python train.py --num_attention_heads=6 --intermediate_size=1152 --norm_place="pre" --rope_fraction=0.25 --parallel_block=true --init="normal" --init_std_down=0.0 --lr_mult_qkv=0.7 --final_lr_fraction=0.0 --dataset="wikipedia_en"
MLP neurons of a small language model. Each row is named by its layer, matrix (up: input weights; down: output weights) and neuron, and shows model dimensions 64-191. Each number is 128 + 24 x the weight over its row's rms, rounded and kept within 0 to 255.
After each neuron's rows, "fires after" lists the tokens most often just before its 100 highest values on Wikipedia text that the model never trained on. A number after a token or word is its count.

L5.up667 [144 145 141 149 108 154 146 112 159 126 121 111 108 138 146 138 128 159 179 145 130 112 137 180 122 101 138 161 126 154  90 145 114 111 158 136  79 112 135 114 174 136 106 114 112 153 100 107 121 138 127 120 136 123 102 125 119 100 144 142 128 125 102  94 163 137 134 120 150 158 117 145 181  98  99  84 151  93 113 146 108 146  84 126  73  83 107 148 168 104 125  67 102 152 142 126 138  80 145 129 103 123 100  67 139 133 117 139 113 109 179 138 119 122 165 117 162 162 110 105 129 130 172 138 115 124 156 140]
L5.down667 [161 138 131 152 129 160 151 148 177 158 117 133 105 114 106  97 147 154 159 114 124 155 145 113 134 120 150 123 127 126 106 162 148 166 150 123 142 155 151 125 126  89 123 104 153 145 122 177 120 153 134 155 161 134 146 116 115 164 142 139 143 131 136 144 114 136 136 155  90  95 130 114 136 160  85 114 164 128  99 152 104 160 129 114 157 116  62 131 122 124 120  97 122 144 119 107  99 124 154 134 153 109 153 163 155 116 110 137 175 135 133 186 102 203 164  99 128  98 153 152  71 147 127 116 159 118 146 132]
fires after: "1" 16, "3" 11, "2" 10, "11" 6, "9" 6, "4" 5

L4.up598 [126 114 129 111 150 171 131 151 164 141 123 142 123 176 123 169 179  98 136 148 165 131  84 142 130 119 144 104 159  95  75 130 108 124 130 102 142 145 132 140 104 153 167 108 118 121 127 128 113 115 110 124  74 142 149  95 115 169 103 112 135 122 121 106 123 164 124 101 148 126 167 132 142 101 119 123 133 137 137 125 130 112 128 141  90 114  96  93 145 156 137 137 148 127 106 148 152  98 140  96  84  92  88 138 114 134  88 122 130 131 101 139 167 102 157 123  97 124 119 122 132 135 125 127 104 110 165 121]
L4.down598 [137 145  95 186 144 144 138 107 116 114 101 144 150 113 139 140 149 134 130 143 127 182 125  99 140 142 144 111 115 124 129  51 111 186 151 145  82 110 131 119 132 167 137 117 129 187 134  87 128 127 143 178 104 111 103 146 120 118 138 113 119 158 157 101  91 138 101 163 118 136 118  96 139 126 109 138 135 190 117 151 148 149 108  91 106 135 157 141 140 160 115 112 111 120 121 167 147 159 120 159 127 135  89 128 112 160 104 149 149 138 141 135 118 142 125 111 109 133 124 119 112 110  73 161 155 141 139  97]
fires after: " r" 30, " R" 12, " Sc" 9, " dr" 8, "op" 7, " | R" 5

L2.up793 [133  94 104 176 124 110 136 126 157 119 130 112  95 117 115 160 142  65 149 116 128 125  79 162 159  65 149 125 158 114 105  90 120 125  72 126 107 165 101 120 113 138 144 129 155  89 128 141 174 136 172 155 122 157 100  99 182 116  98 114 136 154 117 151 113 128 167 161 154 124 175 129 145 171 118 107 148 131 125 151 141 144 131 117 103 130 141  89 127  59 123 109  98 129 141 166 114 138 100  68 127 124 125 143 126 120  69 130  80 116 142 106 112 117 124 134 146 175 116 107 128 154 128  76 122 111 142 124]
L2.down793 [ 82  92 161  96 108 151 104 104 144 119 144 143  96 137 149 115 144 172  81 128 160 120 135 124 122  53 157 159 111  93 127 116 127 117 134  97 131 141 148 171 115  69 109 148 107  98  99 104  61 163 116  97 100 104 189 157 113 123 129 147 120 177 153  95 121 101  90 190 158 159 129 135 153 105  91 155 145 121  92 153 106 148 135 135 119 135 111 105 106 100  82 116 151 107 129 121 134  85 173 128 146 117 156 127 117 142 127 146 136 123  94 176 102 135 139 166 140 139 136 160 123 136  92 160 147 107 112 106]
fires after: "2" 20, "1" 13, "ctor" 7, "ob" 6, " St" 6, "re" 4

L2.up391 [107 152 160 127 106 107 130 114  62 139 171 140 166 121 111 165 125 139 148 125 149 152 101 112 159 135 132 143 128 158 173  78  99 125 161  90 179 111 140 130 129 154 110 108 159 166 135 142 155  69 114 111 137 147 129 103 149 130 151 126 103 105 104 141 134 118 101 131 185 148 123 151 120 163 183 104 102 118 143 140 126 161 118 151 104 161 160 129 171 100 175 124 147 149 124 135 104 134 131 157 124 147 135 126 130 124 112 107 172 142 125 166 118 124 138 140  99 131 177 137 138 141 141  83 116 121 147 113]
L2.down391 [130 110 152 125 100 135 123 147 141 132 107 152 120 135 147  88 132  85 110 103 152 158 188 149 107 104 117 158  95  97 122 119 108 154 163 110 146 112 149 140 107 134 130 137 124 120 115 111 103 157 119 106 121 154 100 121 112 121 170 101 127 126 148 134 113 132  96 157 114  99 115 171 125 104 152 162  98 124 140 168 112 116 159 125 133 155  97 150 117 141 127 139 125 127  85 153  86 162  92 151 132 149 125 124 128 150 140 132 144  95 129 147 148 170 110 106 130 121 151 167 105 118 138 129 211 112 149 140]
fires after: "\n" 54

L4.up378 [119  99 148 145 117 146 116 132 153 108  94 144 146 176 144 145 127 102  87 121  93 147 133 164 164 185 117  74 142 153 132 148  92 133 156 132 152 154 108 109 125 101 108 164 153 102 191 155  99 120 155 167 177 151 106 112 101 201 112  80 149 104 119 170 146 154 125 108 138 137 146 111  66 150 126 111 145 138 138 132 110 116 110 100  80 123 120 151 135 108 108 180 161 104 109 137 159  97  91  95 159  94 164 176 159  95 150 112 112 170 110 129 140 115 122 118 115 108 150 177 100 144  93 124 159 116 152 139]
L4.down378 [151 113 120 136 113 136 136 155 179  95 199 125 155 139 147 148 128 151 191 131 154 125 139 116 138 130 134  93 151 135 127  98 169 133 130 141 123 122 167 162 139  97  88 105 116 168 146 165 137 122 144 147 140 127 125 112  87 113 134 129 146 124 160 110 127 143 153 114 114 123 127  95 146 111  78 105 126 151 144 114 107 141  94 185 106 109 126 135 139 167 103 140  99 137 135 113 130 166  77 153  96 102 132 137 127 140 116 109  92 148 132 114 190 132  86 117 114 168 160 162 111 129 137 113 140 144 131 142]
fires after: " ex" 16, " an" 13, " the" 7, " Pro" 6, "yp" 5, " cor" 4

L5.up128 [156 130 122 116 147 111  98 110 154 130 110 159 132 115 120 138 173 147 115 119 102  98 112  99 117 166 155 130 174  80 144 133 128  92 122 121 144 134 115 126 140 158 120  76 124 127 140  82 158 117 156 123 121 134 177 130 109 112 125 144 128 108 115 148 148 149  94  91 145 137 139 147 120 122 138 167 143 116 163 139 155 117 148 124 125 155 141 174 123 122 107 161 107 153 144 121 152 101 176 137 145 157 103 100 135 145 141 123 122 113  99  96 132  97  79 126 101  93 145 131 162 159 116 139 140 104 132 151]
L5.down128 [ 95 113  87 118 123 147 152 118 107 136 155 152 153 100  97 133 181 141 128 130 115  93 118 129 106 193 148 114 149 114 126 156 126 171 157 161 118 130 182 140 124 107 123 136 157 117 108 131 164 108 109 132  76 119  99 132  91 118 159 124 135 153 110 103 121 123 119 152 120 113 107 176 102 114 152 116 165 126 103 112 113  91 130 131  92 156 157 158 124 134 162 122 100 141 123 140 170  94 124 122 115 161 118 111 162 138 144  93  97 149 130 100 120 107 149 164 131 103 106 111 106 187 113  97 128 129 116 124]
fires after: " p" 18, " P" 13, " B" 11, "er" 7, " | P" 6

L2.up47 [155 157 141 123 119 132 151 108 123 101 156 120 134 143  96 117 127 131 126  82 112 121 128 132 106 136 133 140 141 130 117 142 121 124  90 118 133 134 128 140 170 139 133 124 132 122 104 121  80 130 129 101 142 140 131 111 107 118 126 136 114 172 128 147  95  91 121 166 169 149 125 120 118  88 131 121 121 120 101 127 158 125 121 111 138 135  97 102 136 114 145 111 113 154 150 121 148 116 162  75 154 121 158 111 121 169 118 142 137 191 143 149 151 144 171  85 113 140 141 120  93  94 144  92 111 183 165 128]
L2.down47 [144 113 133 100 130 159 103 170 111 129 124 113 117 133 147 135 163 138  84 107 142 138 124 147 115 125  90  88 102 138 152 152 109 147 123 127 167 142 152 188 125 124 109 131 118 129 184 147 118 168 123 128 143 118 167 144 116 124 144 117  85 169 143 121 129 118 167 142 122 140  77 115 115 129 103 106 135 112 114 130 118 167 180 154  99 123 160 128 130 138 148 127 129 142 151 123 135 136 145 113 128 144 109 104  81 124 125  98 178 147 131 172 130  87 109 151  98 116 130 143 144 121 116  99 127 140 126 112]
fires after: "1" 75, "a" 4

L2.up3 [155 126  92 167 105  97 159 118 102 126 110  89 184  87 132 149 145 149 108 133 135 151 146 124 158 197  95 100 161 121 136 176 163 118 121  84 107 113 110 152 149 120 120 125 167 142 142 132  64 125 132 137 132 116 157  79 108  90 148 144 123 111 163 125 143 105 110 125 123 111 173 138 148 119  91 134 129 174 133 140 123 135  76 172 135 146 138 102 149 154 115 114 130 110 112  97  92 116 142 176  95 124 147 116  96 109 176  99 145 134 142 120 126 129 103 141 143 140 134 161 133 125 111 132 115  96 145 153]
L2.down3 [123 160 146 136 146 158 146 178 101 157 111 136 139 179 139 139 136  94 115 132 158 129 109 109  99  89 112 123 124 139 126 139 146 134 121 107 149 130 147  99 109 158 120 107  86  81 133 109 158 141  81 141  99 130 113 144 117  93 133 132 144 153 139 145 141 115 126 165 119 119 104 127 100 103 146 165  98 135 127 158 113  98 163 101 143  97 133 132 119 127 114 169 111 121 160 111 167 137 175  89 165 161 124 128 107 136  91 153 114  95 107 115 115 130 146 119 107 159 103 156  97 126 145 136  83 138 134 116]
fires after: " wh" 14, " pro" 12, " ob" 11, " l" 6, " \\" 5, " cl" 5

L4.up674 [121 157 157 105 127 106 118  82 124 141 115 135 155 159 155 103 100 114 123 129 120 150 109 148 125 111 146 118 111 119 170 176 113 114  97  98  89 187 145  89 170 163 152 127  79 116 122 131 112 131 146 140 117 117 135 168 128 176 114 120 166  92 142 152 160 120 114 137 121 138 159 116 148 110 124 146 166 119 140 142 118 127 124 171 155 162 141 118 145 114 103 101 141 174 122 138 117 163 128 122 120 156 129 148 137 161 125 129  88 108 159 137  95 132 161 136  91 125 106 114 139 160 111 122 146 166 138 160]
L4.down674 [158  96 121 140 149 188 168 123 186  77 175 115  88 115 157 124 106 124 144 149  78 109 132  83 128 161 110 175 119 130 115 146 164 141 105 150 169  87 101 109 107 132 106 123 148 123 115 111 136 155 163 119 118 178 135 106 157 125 133 128 101 144 117 109 142 124  94 144 119  98 117 107 119 127 108  91 174 143 127 132 133 126 136 125  88 105 150 127  94 126 108  80  73  80  99 135 144 124  84 129 107 143 128 118 144 133 100 137  85 122  96  98 155 175  82 164 128 155  82 134 174  99 169 106 135 138 146 112]
fires after: "us" 12, " G" 11, " acc" 9, " under" 8, "as" 6, "ust" 5

L5.up308 [126 127 133 106  86 138  94 115 145 142 128  75 151 111  82 174  96 138 111 131 112 117  76  98 158  99 154 116 136  95 158 149 134 149 152 127 140 117 136 132 186 119 105 126 169 104 144 167 157 155 102 159 149  92 120 136 151 159  87 135 111 136 102 122 129 152  74 107 115 143 124 137 144 166 121 117 129 127 148 101 131 102 140 165  91 131 124 175 149 135 137 142 133 123 152 158 136 100 135 129 118 128 113 167 135 105 146 140 134 121 139 155 120 127  98 118 117  85 111 134 139 119 108 119  86 132 154 108]
L5.down308 [ 91 126 120 134  79 173 104 108 165 138 105 117 149 158 131 167  97 153 151 152 114  65 129 137 175 128 141 124 104 121 164 152 166 138 113  95  88 113 108 132 139  89 108 143 149 148 157 158  96 127 116 132 133 149 183 135  66 131 103 119 126 134 111 143 102 148  92 117 145 100 136  97 128 109 134 113 142 171 146 137 124 131 136 157 143 138 171 168 172 126 101  91 162 104 124  93 130 144 155 177 139 153  64 163 161 114 141 147 123 145 115 105 141 125 139 147  93 121 150 103 170  88 106 124  84 138 149 130]
fires after: " =" 20, " p" 8, "pp" 7, " P" 7, "k" 4, " Pre" 4

L2.up560 [167  86 131 195 152 101 136 125 120 144 142  96 133 125 143 143 117 105 124 136 138  88 155 139 155 156 140 125 111 149 157 135 104 132 137 133 125 149  87  76 129 100 140 139 113 101 142 144 125 124 103  72 118 140 109 141 114  98  99 139 117 110 153 130 162  92 171 145 148 127 135  94 135 140 160 144 122 117 100 144 114 105  93 124 137 103 140 124  97 167 166 140 140 117 100 109 131  99 116 163 143 159  80 135 122  93 142 106  64 132 153 140 143 128 115 120 157 155 134  95  92 124 149 137 118 124 133 110]
L2.down560 [103 139 131 115 120 147 122 148 168 120 125 162 134  45 153 102 108 117 132 115 159 159 143 110 151 140 134 102 141 133 108 107 170 117 104  99 124 107 133 147 122 111 145 181 146 104 119 160 143 160 157 106 186 152 144  79 122 134 123 182 144 126  97 153 120 143 102 134 133  70 137 146 120 146 118 166 114 107 127 160 139 146 149 132 110 160 116 108 129 162 153 114 135 172 133 176 137  98 123 142 115 148 109 119 170 155 144 129 119 163  97 143 144 152 161 111 148 133 158  70 152 154 119  87 147 138 123 147]
fires after: "2" 52

L2.up968 [139 114  88 129  94 108 122 144 120 121 133 105 124 146 112 166 121 124 142 126 138 157 119 119 102 142 120 115 148 123 143  97 119 126 136 115 102 123 106 155 157 116 120 150 122 124 151 153 129 117  93 107 130 122 102 102 124 124 126 135 181 147 136 103 114 170 108 179  85 109 148 129 139 168 149 109 107 111 129 148 139 123 112 139  92 119 125 122 119 130 102 118 167 128 126  82  96 131 162 126 152 123  89  84 108 163 101 115 107 144 142 101 109  64 145 121 147 141 147 116  93 175 140 122 147 186 130 138]
L2.down968 [123 135 131 118 134 143 124 107 149 138 145 119 145 118 105 133  88 134 133 125 112 118 139 133 110 144 146 135 100 112 142 156 126 105 124  90 147 142 100 156 132 144 146 127 159 105 127 141  95 162 139 113 114  85 138 162 101 104  91 132 101 127 135 125 143  86 101 151 157  93 103 129 126 161 114 122 135 171 166 136 147 145 193 141 202 111 116  95 115  93 165 108 109 147 140 129  88 135  99 105 110 141 118 158 162 107 144 106 143  87 138 119 156  84  62 155 160 134  97 118 128 128 166 149 115 157 127 131]
fires after: "2" 17, " pr" 11, " Los Angel" 9, "1" 8, " (L" 6

L4.up565 [121  88 110 144 120 142 120 167  95 116 150 107 133 119 107 138 141 151 120 121 110  97 140 122 148 133 124 155 112 103 130 111 133 147 111  94 125 101 155 108 114 163 134 209  91 114 136 134 148 148 122 123 163  60 130  97 122 127 112 151  87 123 118  91 132 125 118 140  85 109 123 182 148 123 124 128 119 155 161 120 131  87 143 129 135 130 137 110 151 119  76 170 103 154 139 144 144 139 137 133 127 169  82 117 156 133 146 103 149 168 122 126 117 126  80 174 141 149 125 116  82 147  51 123 135 144 139 127]
L4.down565 [152 151 112 105 108 104 108 139 153 123 115 111 152 145 146 122 146  94 103 148 116 109 156 142 136 122 128 148  66 126 146 163 107 112 157 121 153 113 135 104  96 108 158 148  80 105 104 143 107 130  89 143 119 127 140 115 147 129 109 148 129 105 141 186 124 157 168 123 103 144 137 130 126 162 118  99 193 141  93 121 152 122  83 165 158 138 162 123 152 122 121 110 124 128 103 122 105 131 110 164 108 116 165 144  95 120 119 159  61 130 155 135 143  73  96 152 126 125  94  83 112 119 147  91  93 117 102 110]
fires after: " c" 16, " C" 12, "at" 9, "c" 9, "uc" 6, "oc" 5

L2.up833 [100 115 151  92 128 133 128 124  83 173  87 136 122 150 106 133 145 147 144  95 125 106 147 116  91 158 117  81 169 100  99 126 131 154 137 161 131 102 144 108 128 114 110 138  87 109 167 140 100 100 137 114 121 158 135 150 125 149 103 107 143 162 131 153 100 159 131 124 125 147 131 106 107  80  74 168 119  96 112  94 139 126 122 135 103 133 142 126 136 125  90 114 128 146 127 135 120 151 114 102 164 112  96 103 112 120 111 178 111 141 127 135 149  68 132 146 124 106 121 107 115 139 134 117 116 137 154 117]
L2.down833 [150 128 129 138  96 127 146 135 122 107 139 149 142 155 150  93  97 125 137 131  76 161 106 120 129  99  96 128 100 132 126 139 111 110 146 114 112 161 158 148 128  99  89 156 197 125  71 142 183 105 134 159 114 116 131 115 185 109 164  99 107 139 178 111  82 140 162 151 144 165 132  99 100 143 147 120 132 114 106 117 154 117 100 124 130 111 156 101 104  84 148 123 155 103  82 158 119 126  76 150 122 126 112 155 103 147 148 157 124 150 134 133 129 146 121 132 142 175 116 122 139 113 133 117 116 130 120 157]
fires after: "A" 16, " | F" 15, " | A" 11, " | G" 8, " att" 4

L4.up865 [124 132 135  97 119 116 118 112 120 139 113 149 116 101 124 114 161 158 148 114 108  80  62 116 155 153 133 167 122 154 101  91 120 128 167 111  67 171 138 141 124 138 146 145 139 130 134  62 100 102 113 149 117 135 103 110 140 192 118 119 149 107 146 134 152 103 114 113 112 107 145 110 141 135 131 130 142 142 114 147 116 113 138  90 156 137 122 126 141 147 142 118 150 119 136 140 152 121 124 149 142 138 142  87  99 161 107 115 127 103 103 149 136 113 115 161 171 115 149  98 131 144 174 159  93 157  95 151]
L4.down865 [155 114 113 145 108 133 142 155 109 109  87 158 108 114 114  91  62 172 142 114 127 130 126 137 144 150  90  85 166  79 143 143  96 113  98  91 112 102 158 150 120  94 131 118  96 142 108 118 122 141 110 152 116 152 162  83 134 134 152 104 106 145 142 187 151 120 121  77 118 166 140 142 147 135 110 118 169 129 162 123 133 143  99 114 119 134 110 113 130 141 138 121  97 154 114 129 148 140 125  99  80 113 107 138 156 117 124 113 125 141 161 131 106 149 124 141 152 133 137 109 106 182 181 145 132 130 125 162]
fires after: "p" 19, ":" 11, "um" 9, "yp" 7, " p" 6, "ro" 4